python train.py --norm_place="pre" --attn_scale=0.0884 --init_std_qkv=0.0227 --init_out_by_depth=true --lr_head=0.00415 --warmup_steps=234 --schedule="wsd" --final_lr_fraction=0.0 --z_loss=1e-05 --dataset="wikipedia_en"
MLP neurons of a small language model. Each row is named by its layer, matrix (up: input weights) and neuron, and shows model dimensions 144-207. Each number is 200 + 20 x the weight over its row's rms, rounded and kept within 0 to 999.
After each neuron's rows, "fires on" lists the tokens most often at its 100 highest values on Wikipedia text that the model never trained on. A number after a token or word is its count.

L4.up313,206,193,209,223,203,207,181,149,204,196,189,186,213,195,175,211,190,213,208,217,201,195,195,188,177,193,184,166,231,205,195,182,226,219,194,187,183,234,196,182,188,194,149,199,197,196,219,227,218,203,182,182,181,154,179,238,192,202,206,200,182,177,214,198
fires on: " the" 18, " as" 17, " and" 15, " appointed" 6, " |" 5, " become" 5

L7.up555,216,211,179,208,194,188,209,177,190,207,217,186,184,183,192,205,254,177,212,214,239,190,233,216,190,238,187,186,211,176,218,189,178,201,212,204,188,220,189,201,204,201,150,206,185,185,218,201,192,203,231,208,236,238,208,237,217,192,239,195,187,206,163,200
fires on: " and" 56, " &" 32

L4.up2,163,174,184,233,190,209,209,173,200,203,211,171,158,144,231,220,208,201,204,206,210,183,215,152,178,205,200,231,187,192,210,223,208,197,192,191,181,185,222,198,207,213,211,215,218,206,197,219,164,167,216,202,203,237,186,185,196,204,217,206,188,207,198,206
fires on: "," 53, " |" 22, " that" 8, " after" 5

L4.up303,234,192,204,226,204,166,178,193,189,179,206,163,232,215,222,177,205,221,194,206,212,183,208,202,163,220,209,191,202,188,201,193,175,203,210,195,187,224,222,199,199,172,175,218,204,205,168,213,214,189,200,183,175,181,168,187,226,210,192,187,154,204,193,202
fires on: " |" 73, " " 12, "0" 7

L4.up610,211,206,196,213,192,178,230,209,209,267,188,209,198,174,162,165,194,205,165,209,185,194,186,222,217,178,181,227,233,223,220,194,222,197,217,187,234,208,181,217,195,216,201,211,216,166,230,213,223,194,205,244,212,220,183,215,198,203,220,214,187,195,169,190
fires on: ":" 50, "." 5, " Release" 4

L7.up816,219,176,185,222,195,217,210,199,200,204,165,256,180,173,167,193,198,193,197,207,181,197,211,217,210,213,168,183,198,219,218,201,218,227,205,195,240,232,193,200,177,205,188,184,143,184,225,253,210,220,196,205,186,193,172,214,168,179,173,184,166,138,186,169
fires on: " " 50, "." 10, " of" 6, " $" 6, " than" 5

L7.up203,205,163,223,240,236,176,206,208,210,194,147,201,197,214,207,216,192,206,220,245,177,208,189,219,190,186,176,237,202,182,209,193,226,212,201,223,184,239,185,195,212,245,255,190,218,181,172,206,198,200,219,181,200,155,178,216,199,211,179,178,201,218,210,204
fires on: " L" 31, "L" 28, "ull" 5, "ens" 4, " Z" 4, " prov" 4

L7.up598,209,183,178,206,228,199,224,205,214,206,217,184,234,173,208,238,192,225,195,150,219,206,188,214,200,185,174,153,176,238,226,236,204,227,198,220,212,223,170,168,200,180,206,221,175,184,198,229,202,223,233,203,205,179,211,220,226,224,198,207,164,194,162,206
fires on: " |" 62, ":" 6, " made" 5, " up" 5, " Length" 5, " not" 4

L7.up242,191,201,174,235,188,206,200,160,190,206,186,170,195,198,193,215,176,164,212,188,188,237,203,222,180,192,210,175,196,158,190,196,186,218,197,213,189,217,169,181,197,201,223,205,209,197,218,214,215,226,267,193,180,181,203,167,227,218,196,210,208,199,182,169
fires on: " gu" 16, " th" 14, "qu" 11, " Gu" 10, " even" 9, " not" 7

L4.up698,209,198,232,216,205,228,205,202,204,243,238,170,184,226,156,180,180,188,199,215,200,216,205,210,168,200,163,207,251,202,208,199,173,215,231,198,200,196,208,197,214,193,205,156,225,203,229,211,176,204,190,245,224,204,205,212,200,198,206,211,226,181,179,200
fires on: " in" 96, ":" 4

L4.up142,202,167,199,199,192,234,222,192,181,231,199,205,187,216,155,168,187,177,206,220,207,208,231,235,194,197,234,211,226,200,225,185,202,175,254,191,205,234,188,176,214,203,181,203,202,197,211,212,242,212,228,196,193,229,203,222,188,201,174,199,197,194,171,222
fires on: " |\n" 14, "0" 14, "6" 7, "\n" 6, "7" 5, "8" 4

L4.up26,204,188,165,182,218,195,207,192,225,184,206,200,165,206,234,195,194,192,211,193,217,194,254,180,199,211,185,214,223,161,196,186,246,254,225,163,222,166,215,188,202,221,162,183,211,190,218,232,176,209,191,229,212,221,205,206,200,215,208,214,188,209,179,181
fires on: "\n\n" 24, " =\n\n" 16, ")\n" 11, ")\n\n" 11, "==\n" 8, " |\n" 7

L7.up512,182,233,211,189,180,204,218,207,192,229,227,187,208,206,168,198,188,205,231,244,196,199,187,221,181,179,152,159,210,177,203,213,213,197,200,195,197,208,176,200,155,191,198,187,212,208,199,206,191,192,208,213,223,180,188,226,223,235,188,185,213,184,200,194
fires on: "===" 21, "-" 19, "====" 7, " " 6, "==" 5

L2.up839,221,227,199,224,181,224,199,175,207,229,209,206,211,147,214,240,176,173,218,224,223,203,192,187,222,196,179,153,178,203,201,207,178,201,198,197,200,199,189,161,196,195,182,185,179,206,209,250,195,205,231,205,168,188,190,181,214,176,191,193,208,222,217,207
fires on: " same" 18, " and" 12, " even" 10, " only" 6, " earlier" 5

L7.up122,239,183,236,209,192,198,230,204,222,204,212,230,201,203,166,178,208,196,202,230,177,201,192,174,204,174,201,199,169,191,220,200,193,191,214,189,212,187,183,231,196,212,191,180,207,189,212,213,188,199,204,228,206,236,203,158,202,207,202,229,204,157,181,180
fires on: "," 59, "." 14, ".\n\n" 4

L7.up927,246,178,181,200,163,186,216,156,229,189,235,203,178,214,203,194,186,198,194,188,201,199,209,179,171,262,181,220,184,197,226,171,180,180,192,205,187,197,224,226,199,175,198,181,229,186,188,177,197,215,206,214,173,205,204,190,173,177,198,213,219,171,206,184
fires on: "," 83, ")," 12, ":" 4

L2.up216,203,215,184,229,213,203,160,206,189,215,214,212,184,200,201,220,163,165,197,192,200,192,228,199,185,190,246,206,174,211,240,200,159,197,199,180,193,233,168,220,215,173,212,214,180,212,200,220,174,185,245,187,168,179,175,173,200,217,162,195,205,207,197,217
fires on: " " 35, " |" 29, " September" 6, "198" 5, " France" 4

L4.up585,210,192,182,195,215,196,198,194,178,196,187,219,190,221,171,200,158,162,180,184,198,207,204,223,210,202,223,195,208,201,195,183,204,192,202,178,231,224,203,202,198,205,153,183,194,224,217,249,231,191,198,180,189,227,172,179,180,201,212,183,188,203,165,209
fires on: "2" 22, "3" 11, "8" 7, "6" 6, "4" 5, " sq" 5

L2.up389,195,166,200,219,214,195,191,213,231,184,207,164,204,180,172,222,236,213,216,204,210,195,178,206,233,192,167,198,183,216,227,226,214,182,206,193,202,199,154,187,191,209,220,227,196,194,221,220,159,166,222,180,214,189,197,234,214,176,185,184,189,198,213,246
fires on: " v" 57, " p" 17, ".S" 10, ".C" 5, " etc" 4

L4.up621,209,176,147,188,189,205,165,185,213,219,167,158,178,202,199,235,209,197,184,208,212,171,214,205,186,202,224,222,210,192,209,182,236,204,177,217,189,211,192,150,197,189,170,185,161,190,202,207,213,188,217,177,194,202,197,194,177,186,202,194,176,234,182,215
fires on: " but" 24, " who" 20, " so" 10, " I" 7, " o" 4, "." 4

L2.up565,223,219,209,231,211,190,211,212,207,212,204,206,206,189,186,189,208,164,240,202,198,221,218,168,201,196,181,214,183,185,221,227,185,170,233,190,200,197,197,213,203,198,176,216,215,205,228,250,180,205,198,215,182,196,187,227,213,211,195,207,189,223,180,189
fires on: "-" 89, " /" 6

L4.up213,234,184,176,204,191,183,202,185,216,190,184,178,234,206,205,240,193,201,200,169,236,211,235,206,199,179,178,199,190,202,207,208,219,205,184,206,189,219,196,209,185,218,186,192,192,195,195,193,213,194,223,176,180,226,174,199,215,199,197,212,192,226,179,207
fires on: " and" 18, " had" 12, " were" 11, " they" 7, " was" 7

L2.up57,182,195,160,212,171,232,182,179,169,190,225,174,189,196,198,230,211,182,244,177,187,210,201,197,209,212,176,180,187,202,236,169,182,193,194,197,182,205,155,182,186,170,163,208,159,178,178,214,203,183,228,229,187,198,203,223,171,210,215,193,229,185,188,190
fires on: " re" 73, " gu" 13, " ass" 7

L7.up244,236,198,178,220,250,189,217,198,180,168,218,188,170,215,229,200,227,194,179,190,193,201,239,194,184,200,195,236,187,188,214,204,220,217,189,214,182,192,210,198,173,192,187,223,228,184,178,204,179,214,218,205,207,195,187,231,186,224,205,213,187,208,220,229
fires on: "," 32, " " 28, " |" 8, "th" 5, "%" 4

L4.up57,199,198,186,262,218,194,193,181,199,192,195,177,175,181,235,138,208,197,222,180,183,198,206,160,181,187,190,232,188,227,204,195,194,185,209,233,218,207,196,237,185,204,206,203,220,181,203,196,165,196,234,186,160,227,210,234,201,211,202,194,177,202,209,200
fires on: " de" 57, "el" 10, " del" 6, "os" 5, "," 5

L7.up45,216,197,251,206,210,210,145,248,229,202,200,197,211,236,184,172,218,206,243,205,172,227,164,232,209,186,159,192,201,178,202,192,216,196,246,199,233,227,193,174,179,221,185,190,187,193,195,232,201,166,192,213,183,205,214,220,193,202,175,205,189,170,204,194
fires on: " v" 36, " p" 16, "–" 7, " l" 6, " sc" 5, " div" 4

L7.up923,183,172,182,215,216,212,194,205,218,208,243,178,181,203,163,190,205,200,188,197,177,216,190,209,188,186,215,175,240,206,238,204,191,174,239,198,215,182,167,210,205,210,207,190,225,217,207,202,212,209,175,201,228,182,207,193,152,223,185,191,206,219,201,191
fires on: " (" 54, " " 6

L2.up323,217,193,185,254,196,198,253,175,194,184,241,140,180,161,184,195,188,202,204,212,220,210,216,155,174,214,192,187,193,225,214,165,188,206,201,182,181,195,207,190,220,177,191,174,211,208,195,239,167,218,216,190,194,191,214,179,181,209,215,205,215,198,196,155
fires on: "," 66, "=" 7, ":" 6, " former" 5

L2.up776,196,198,185,199,211,197,187,188,181,217,182,188,174,186,203,193,236,229,196,226,213,213,215,180,205,205,186,211,173,173,185,178,239,239,201,209,200,236,203,215,173,173,198,190,169,201,225,224,185,196,194,213,213,244,205,208,179,188,217,197,211,228,201,215
fires on: " were" 45, " be" 15, " are" 13, "==" 11, " highly" 5

L7.up153,189,184,154,197,203,218,140,202,177,231,188,223,179,201,179,240,190,201,195,202,198,182,233,197,186,200,197,195,182,192,200,203,193,200,190,229,213,198,223,224,205,180,202,180,190,181,206,242,216,191,238,177,169,186,150,204,205,166,210,180,205,186,152,197
fires on: " and" 38, ")" 31, " who" 5

L7.up1011,231,167,207,209,182,190,194,203,207,259,198,195,194,201,183,200,191,181,186,221,233,180,217,190,189,219,160,209,230,186,195,204,198,197,208,224,176,204,178,216,188,206,187,169,203,170,206,194,218,226,216,200,199,204,197,221,197,196,194,235,195,199,177,171
fires on: " and" 46, "," 11, " &" 5, "'s" 5, " M" 4

L7.up300,238,204,197,225,219,165,198,215,223,169,199,181,180,194,158,196,223,171,232,188,198,192,192,204,223,180,230,221,175,184,215,185,235,213,215,226,224,209,200,198,192,194,179,201,222,186,185,216,196,208,227,191,171,185,186,251,198,204,174,203,174,182,178,223
fires on: "th" 29, "nd" 9, "0" 9, "rd" 7

L4.up351,180,212,171,199,179,194,181,200,213,236,205,222,213,169,190,240,200,197,173,240,201,198,198,191,176,238,201,200,244,184,202,237,182,191,185,201,193,191,182,169,198,183,197,219,180,221,208,230,184,183,198,275,197,199,179,175,196,216,205,193,187,210,194,190
fires on: " |" 28, "30" 11, " few" 6, " several" 6

L4.up860,215,145,211,197,201,187,194,199,175,210,209,218,203,219,217,170,221,222,170,223,178,192,220,207,206,195,190,231,209,192,226,200,233,213,226,198,218,173,209,188,195,194,190,199,211,164,225,209,202,224,206,218,220,221,204,211,202,225,221,206,207,195,170,171
fires on: "\n" 64, "\n\n" 8, " (" 4, "|" 4

L4.up245,210,180,152,200,220,200,174,209,206,210,224,204,179,192,191,191,168,187,204,214,237,173,200,190,211,202,191,193,196,224,227,209,191,199,188,196,210,200,173,182,190,184,147,205,185,207,183,211,167,206,203,219,182,197,208,222,190,210,213,201,218,209,180,219
fires on: " " 55, "frac" 6

L7.up482,177,195,203,209,201,195,177,198,170,227,185,179,186,216,205,176,203,206,202,188,211,170,208,209,180,199,201,186,207,189,221,199,221,184,219,234,161,236,180,200,224,186,191,196,200,235,210,214,202,177,260,157,171,228,188,225,213,208,208,179,186,202,180,160
fires on: " d" 43, "i" 35, " di" 5

L4.up859,174,151,207,220,193,195,217,161,205,226,221,176,168,189,222,216,193,200,216,194,202,165,230,160,180,213,141,215,186,209,218,169,192,220,196,174,181,200,224,175,214,172,206,209,194,213,201,208,191,192,233,183,202,243,183,173,202,199,216,222,205,199,193,167
fires on: "," 70, ")," 12, ";" 7

L7.up246,198,214,186,199,216,204,183,195,197,212,230,170,191,167,219,215,171,163,194,217,197,197,228,211,199,203,213,197,223,193,197,195,237,218,234,188,194,171,189,166,210,219,183,203,176,194,205,237,195,188,207,223,207,190,198,176,224,185,132,203,190,200,204,191
fires on: " |\n" 22, "'" 18, "\"" 12, "0" 8, "'s" 7, "," 6

L7.up71,237,179,198,220,217,194,205,223,205,192,216,211,205,186,207,183,230,187,204,182,234,200,226,206,213,202,190,193,200,221,223,208,184,233,239,205,208,199,204,200,164,210,207,161,179,191,209,220,175,218,212,201,176,183,181,218,185,199,194,192,201,215,203,215
fires on: " to" 36, " of" 22, "ro" 5, " than" 5, ":" 4

L2.up156,155,150,207,188,203,166,225,184,215,218,187,199,196,203,205,181,215,187,190,187,201,195,220,208,226,195,175,212,203,211,213,174,218,196,231,216,209,196,151,205,198,199,214,195,202,195,224,210,182,185,212,213,220,236,207,224,201,212,206,200,159,205,170,188
fires on: " d" 72, " D" 28

L7.up476,192,179,196,208,219,212,199,226,159,236,234,186,197,171,207,188,180,185,207,198,170,167,244,204,179,198,179,232,217,218,227,202,224,193,209,212,201,199,168,209,233,208,210,184,207,200,212,222,200,206,195,239,196,206,199,197,187,221,200,213,211,184,193,182
fires on: " |" 26, " a" 14, " in" 11, ")" 9, " to" 7, ":" 4

L4.up293,199,199,233,225,177,179,202,187,235,254,170,214,214,155,214,225,206,187,216,153,189,199,175,213,217,201,213,216,186,214,215,194,180,175,193,217,211,195,204,222,184,214,164,179,202,178,235,193,222,185,210,192,174,248,170,242,199,195,198,222,204,199,196,179
fires on: " H" 29, " h" 16, " g" 6

L7.up479,178,202,178,223,178,191,219,212,192,233,194,204,183,208,187,181,194,197,193,197,212,227,206,178,184,210,190,204,166,214,200,177,224,212,214,189,190,227,157,212,201,238,175,190,216,196,250,189,218,174,226,193,215,235,195,228,209,198,220,189,170,224,164,194
fires on: "it" 17, "d" 13, "i" 13, " D" 11, "n" 6, "el" 6

L2.up880,220,206,216,195,205,233,205,190,187,211,209,163,209,179,207,196,188,178,197,225,207,206,186,191,196,201,203,200,188,210,233,206,209,223,222,175,196,171,187,201,199,210,201,187,203,200,222,217,196,191,190,215,176,219,197,185,210,207,188,211,155,194,188,187
fires on: "." 51, "0" 12, "9" 7, "'s" 6, "or" 4

L2.up294,210,179,224,216,210,177,228,212,220,216,196,243,209,213,201,195,204,231,203,224,194,216,230,228,195,167,197,204,201,200,232,185,235,183,240,218,232,212,160,219,216,198,199,209,227,174,219,202,205,164,211,206,241,219,193,239,174,216,214,181,202,221,197,202
fires on: " L" 52, "L" 48

L7.up319,204,201,191,215,196,178,205,188,184,189,175,194,221,180,236,179,205,166,204,189,207,180,227,204,189,209,175,206,171,217,215,255,221,220,227,209,211,211,178,202,216,184,198,205,211,206,203,270,186,210,214,192,194,170,179,219,168,209,213,222,191,188,207,191
fires on: " the" 24, " a" 11, ":" 10, " of" 6, " on" 5

L7.up579,187,167,207,215,195,206,204,214,224,247,203,183,197,198,183,236,208,195,215,240,204,222,174,241,208,200,193,202,201,209,243,218,212,169,229,198,223,219,153,197,221,240,224,194,197,228,224,207,233,206,223,195,202,192,189,184,217,202,171,191,209,248,180,225
fires on: " to" 18, "s" 15, " not" 11, " will" 8, " may" 4, " can" 4

L7.up467,227,202,188,198,216,186,171,179,182,206,200,201,185,209,171,231,203,199,188,194,200,198,187,225,203,220,175,186,249,186,193,194,183,187,163,226,193,212,175,195,180,185,230,203,181,197,209,191,212,219,208,199,173,169,182,208,166,194,160,205,254,214,165,161
fires on: " be" 13, " to" 12, " or" 12, "ly" 8, " l" 6, " from" 6

L7.up186,211,174,210,186,199,186,183,194,232,203,190,185,180,210,179,202,205,201,219,185,172,174,203,191,177,200,171,185,195,185,201,215,233,188,209,221,206,187,175,199,164,197,211,240,179,177,219,215,197,178,194,212,206,227,215,212,193,200,211,186,176,161,217,205
fires on: " p" 53, " P" 34

L4.up908,242,193,188,230,222,173,180,139,191,157,210,216,191,215,200,222,234,215,216,212,186,193,219,209,198,198,195,183,194,199,202,177,211,213,197,199,198,175,222,202,207,168,217,185,182,195,183,239,183,220,216,191,211,188,199,214,190,214,229,179,146,172,200,176
fires on: " " 100

L2.up571,213,196,193,209,187,199,174,174,210,236,214,255,179,174,169,192,222,214,201,204,183,188,200,196,224,179,228,256,202,200,203,201,178,188,199,194,224,215,212,180,217,198,188,187,175,187,217,238,180,174,193,218,209,208,191,202,200,196,190,205,198,196,234,187
fires on: "4" 20, "5" 19, " California" 11, " US" 10, " York" 9, " Angeles" 5

L4.up876,221,166,206,220,181,185,256,189,207,218,166,209,231,179,224,182,201,208,191,160,195,208,225,216,168,208,197,215,201,180,208,211,170,187,195,204,186,196,228,213,212,172,178,220,224,193,205,212,205,234,230,225,193,222,178,198,210,206,192,193,195,222,196,201
fires on: "," 86, "M" 4

L7.up646,210,216,199,253,193,210,168,208,198,206,191,186,190,206,187,241,179,200,196,218,197,201,185,206,205,188,217,165,230,199,215,228,205,196,225,213,175,204,190,174,185,176,166,208,180,199,236,213,196,203,219,191,173,214,200,201,219,175,179,182,202,181,151,205
fires on: "\n" 47, " and" 20, " or" 7

L4.up337,201,212,202,168,214,165,156,189,187,244,193,207,196,253,222,188,225,189,216,184,176,197,234,225,202,217,193,223,182,190,210,220,215,210,186,200,202,222,208,208,188,216,185,181,191,190,234,204,191,178,207,225,194,249,205,178,156,186,199,221,225,193,183,188
fires on: "\n\n" 49, ")\n\n" 15, " Website" 6, ".\n\n" 6, ";\n\n" 4

L7.up825,244,218,156,182,196,214,148,160,177,200,170,173,207,192,192,208,186,169,203,233,175,199,202,194,184,219,194,178,194,191,245,219,196,211,218,237,190,206,190,188,177,199,195,196,219,177,189,217,192,178,216,207,172,215,178,217,185,197,196,200,204,181,181,186
fires on: " the" 68, " and" 15

L4.up14,175,195,199,193,207,215,222,165,217,168,241,216,140,172,203,212,235,174,181,200,159,207,207,208,237,189,216,247,192,203,205,188,205,214,208,183,214,197,206,182,210,227,199,199,217,188,220,219,182,205,185,231,235,209,184,184,209,196,201,223,165,214,199,217
fires on: "5" 20, "4" 11, "0" 11, "9" 10, "7" 10, "6" 9

L4.up294,231,172,185,199,203,171,222,177,183,168,175,198,219,220,237,192,229,208,195,188,213,228,206,212,192,210,191,204,178,166,185,192,162,203,199,186,165,191,232,198,177,188,167,198,209,176,171,209,193,216,203,201,173,189,199,226,234,194,200,195,142,208,219,197
fires on: " " 46, "," 44, " Qu" 6

L7.up224,219,224,226,195,220,216,199,243,216,197,182,194,200,200,203,163,192,184,210,206,159,193,169,187,190,201,160,223,229,203,202,262,230,206,233,195,182,202,199,185,193,196,209,204,208,211,227,253,178,199,191,248,181,189,190,223,176,200,189,205,225,215,190,170
fires on: " in" 58, ":" 8, "-" 8, " of" 6

L2.up182,193,198,185,238,227,219,154,217,159,187,182,193,195,205,186,199,206,197,196,212,168,199,193,208,200,186,177,220,192,186,210,192,169,188,233,223,196,249,233,195,146,157,187,185,205,168,183,189,208,210,201,174,165,211,194,203,176,172,162,223,211,202,202,183
fires on: " Sal" 13, " Kn" 11, " Charl" 8, " Fil" 7, " Mil" 6, " Los" 6

L7.up507,229,199,184,219,191,199,171,212,205,219,200,174,193,195,171,231,195,185,170,202,197,253,200,190,199,201,202,156,206,179,204,229,203,204,228,227,210,199,176,201,210,191,219,210,161,213,236,233,213,222,228,186,201,202,187,195,210,174,195,203,205,197,161,214
fires on: " to" 63, " or" 10, " not" 9

L4.up808,238,193,193,200,199,194,196,185,215,201,222,194,173,210,209,178,237,192,200,194,177,219,203,199,199,221,172,236,210,173,202,155,227,223,209,190,228,158,204,193,188,222,174,166,209,191,220,220,172,206,197,214,199,225,215,214,190,211,203,201,222,218,184,193
fires on: "\n\n" 27, ".\n\n" 17, "\n" 13, "'\n" 12, "′" 8, "==" 5

L7.up204,236,169,200,209,210,182,219,198,188,225,212,160,203,206,179,234,158,186,199,187,179,195,226,197,165,224,184,197,217,180,222,204,214,166,195,211,167,180,231,221,187,191,194,225,189,192,220,191,224,195,200,181,204,195,193,231,167,201,182,190,190,177,174,204
fires on: " " 45, " |" 37, "," 8, ":" 4

L4.up487,193,179,212,201,200,195,171,142,227,212,182,190,157,238,215,205,185,172,211,200,172,200,207,176,186,219,159,222,189,175,210,201,207,231,200,198,203,229,204,185,193,212,214,178,212,174,211,204,163,192,250,197,146,242,211,186,195,192,183,216,214,217,200,198
fires on: " where" 26, " when" 21, "," 19, " but" 11, " because" 8, " while" 6

L7.up320,203,229,192,226,172,226,174,211,189,238,204,215,201,213,245,202,183,203,208,192,199,170,194,200,196,206,187,186,188,197,250,217,203,188,195,180,189,200,179,188,203,198,203,185,221,191,221,235,214,210,211,227,193,177,187,216,221,236,213,199,192,205,145,172
fires on: " |" 50, "." 19, ":" 13, " No" 8, "1" 4

L7.up444,229,175,229,190,205,192,185,167,216,220,186,216,175,224,211,199,222,169,226,183,181,199,232,207,193,212,158,211,192,186,198,212,220,227,226,198,192,226,191,194,174,223,194,201,177,175,220,204,192,207,231,187,121,200,208,203,187,198,226,247,212,205,211,175
fires on: ".\n\n" 86, ".\"\n\n" 4

L2.up868,196,184,179,199,197,219,210,187,191,170,211,200,169,188,229,194,185,181,192,248,182,206,177,190,179,195,200,208,207,187,245,230,223,192,195,187,172,229,155,202,190,175,214,229,213,214,185,222,214,197,215,210,160,176,198,189,202,214,159,201,181,202,186,186
fires on: " " 53, "," 32, "6" 4

L4.up455,218,185,179,214,214,207,199,192,185,186,241,161,203,181,163,207,176,193,211,202,197,216,214,209,188,193,197,177,240,228,195,177,198,180,195,204,207,219,172,182,177,226,186,194,205,213,199,205,223,213,178,188,179,151,178,218,161,183,212,196,189,192,204,192
fires on: " a" 53, " /" 7, " " 6

L4.up794,213,171,204,206,177,179,217,185,225,218,173,195,177,225,216,189,181,203,222,184,200,196,226,195,191,240,196,210,193,181,203,196,225,237,228,183,203,197,206,200,206,205,187,182,207,173,207,214,178,198,242,188,176,217,200,200,193,193,187,207,201,212,190,196
fires on: "." 76, ".\n\n" 15

L4.up772,211,211,216,215,218,190,226,192,196,204,201,187,222,211,198,169,179,188,184,171,212,191,218,225,194,197,191,152,236,203,204,199,173,215,225,176,205,196,187,159,173,191,188,156,205,200,199,188,222,228,171,190,176,165,198,204,207,209,213,201,168,174,169,194
fires on: " " 32, " down" 9, "21" 8, "23" 6, "24" 4

L7.up310,228,183,226,220,176,197,165,185,228,187,239,181,195,203,194,221,174,217,229,188,176,219,162,192,197,198,194,197,195,211,185,216,191,187,191,179,162,190,210,218,215,206,204,172,177,183,200,194,160,217,206,199,189,183,214,249,203,215,224,195,187,190,212,173
fires on: "," 26, "–" 16, " re" 5, " " 5, " term" 4

L4.up777,237,164,176,241,180,179,202,148,188,204,214,163,189,228,194,206,175,211,207,187,192,202,236,177,175,203,195,201,237,182,194,157,196,172,201,206,202,176,193,208,186,181,184,185,209,183,216,218,186,233,201,181,206,197,204,210,198,215,228,204,208,202,174,173
fires on: " and" 58, " the" 13, "|" 8, "\n\n" 6

L7.up608,185,162,182,211,188,192,200,201,215,196,170,186,169,201,211,211,224,198,207,212,220,193,192,206,200,216,194,180,175,201,211,249,208,190,200,179,230,229,197,208,162,182,158,192,196,192,220,204,242,226,235,188,163,216,187,192,200,198,210,205,178,185,188,211
fires on: " and" 46, "ide" 4

L7.up678,223,218,183,210,208,204,192,202,173,205,184,214,189,190,153,182,201,183,184,227,197,175,224,184,218,235,209,188,232,189,196,182,211,213,214,228,224,224,181,195,212,207,179,173,197,188,215,196,224,215,199,251,162,233,189,198,180,209,202,204,177,169,188,200
fires on: "al" 27, "or" 9, "ar" 7, "se" 5, "en" 4

L7.up109,221,152,202,252,212,190,179,221,193,207,168,209,220,178,207,193,197,209,182,210,205,190,200,209,168,175,193,224,204,189,213,193,199,211,185,236,189,244,182,245,200,192,188,211,210,204,195,203,207,166,222,182,189,225,201,205,189,192,187,192,211,176,174,193
fires on: " be" 14, " is" 12, " l" 11, "iv" 10, " Barb" 8, "i" 8

L7.up856,179,160,208,186,192,174,185,191,217,198,200,223,196,199,203,191,217,177,201,188,215,197,194,224,215,208,194,195,180,191,203,201,206,205,187,218,251,196,164,181,210,171,198,219,211,188,169,240,209,195,215,207,157,211,200,196,187,217,191,194,187,191,204,231
fires on: " years" 18, "th" 10, "-p" 7, "1" 6, " cent" 5, "0" 5

L2.up328,207,197,197,193,204,202,196,161,226,191,220,207,194,181,197,218,207,204,190,237,213,204,176,181,207,222,155,222,229,215,207,239,229,182,202,183,205,161,226,197,222,210,194,195,187,208,207,238,194,226,179,210,214,160,194,197,227,214,231,188,172,171,202,181
fires on: " " 53, " (" 28

L2.up104,175,178,196,207,194,177,206,181,212,217,219,168,200,210,207,213,215,199,188,179,196,199,179,204,208,205,176,193,228,190,213,149,203,189,215,194,198,216,150,209,179,190,219,212,195,172,227,223,197,182,195,211,228,187,198,234,191,175,197,220,189,186,190,184
fires on: " D" 100

L4.up961,168,203,208,207,206,207,202,189,162,185,211,142,209,197,262,186,220,185,193,168,202,202,237,171,215,231,148,182,181,207,208,173,205,212,189,196,180,208,172,229,186,186,218,218,199,201,182,210,173,208,193,204,204,179,216,204,220,202,230,199,174,197,198,150
fires on: " st" 26, " gu" 5, " van" 5, " ass" 5, " inst" 5, "+" 5

L4.up642,268,179,164,211,208,168,200,152,189,191,208,211,183,206,226,205,208,202,211,206,225,192,218,180,188,228,220,214,178,180,202,161,193,228,202,188,181,178,235,208,197,163,169,203,219,179,175,206,179,238,220,203,175,210,196,207,189,191,211,211,171,206,220,193
fires on: "," 79, " and" 10

L2.up889,202,214,206,180,212,189,177,160,178,197,206,187,222,174,213,223,207,200,216,225,168,207,169,193,215,192,184,177,201,210,207,217,198,188,191,200,172,194,195,236,176,204,241,207,216,201,191,206,173,211,199,183,206,149,204,192,218,205,185,181,189,159,195,180
fires on: " " 48, "-" 16, " and" 7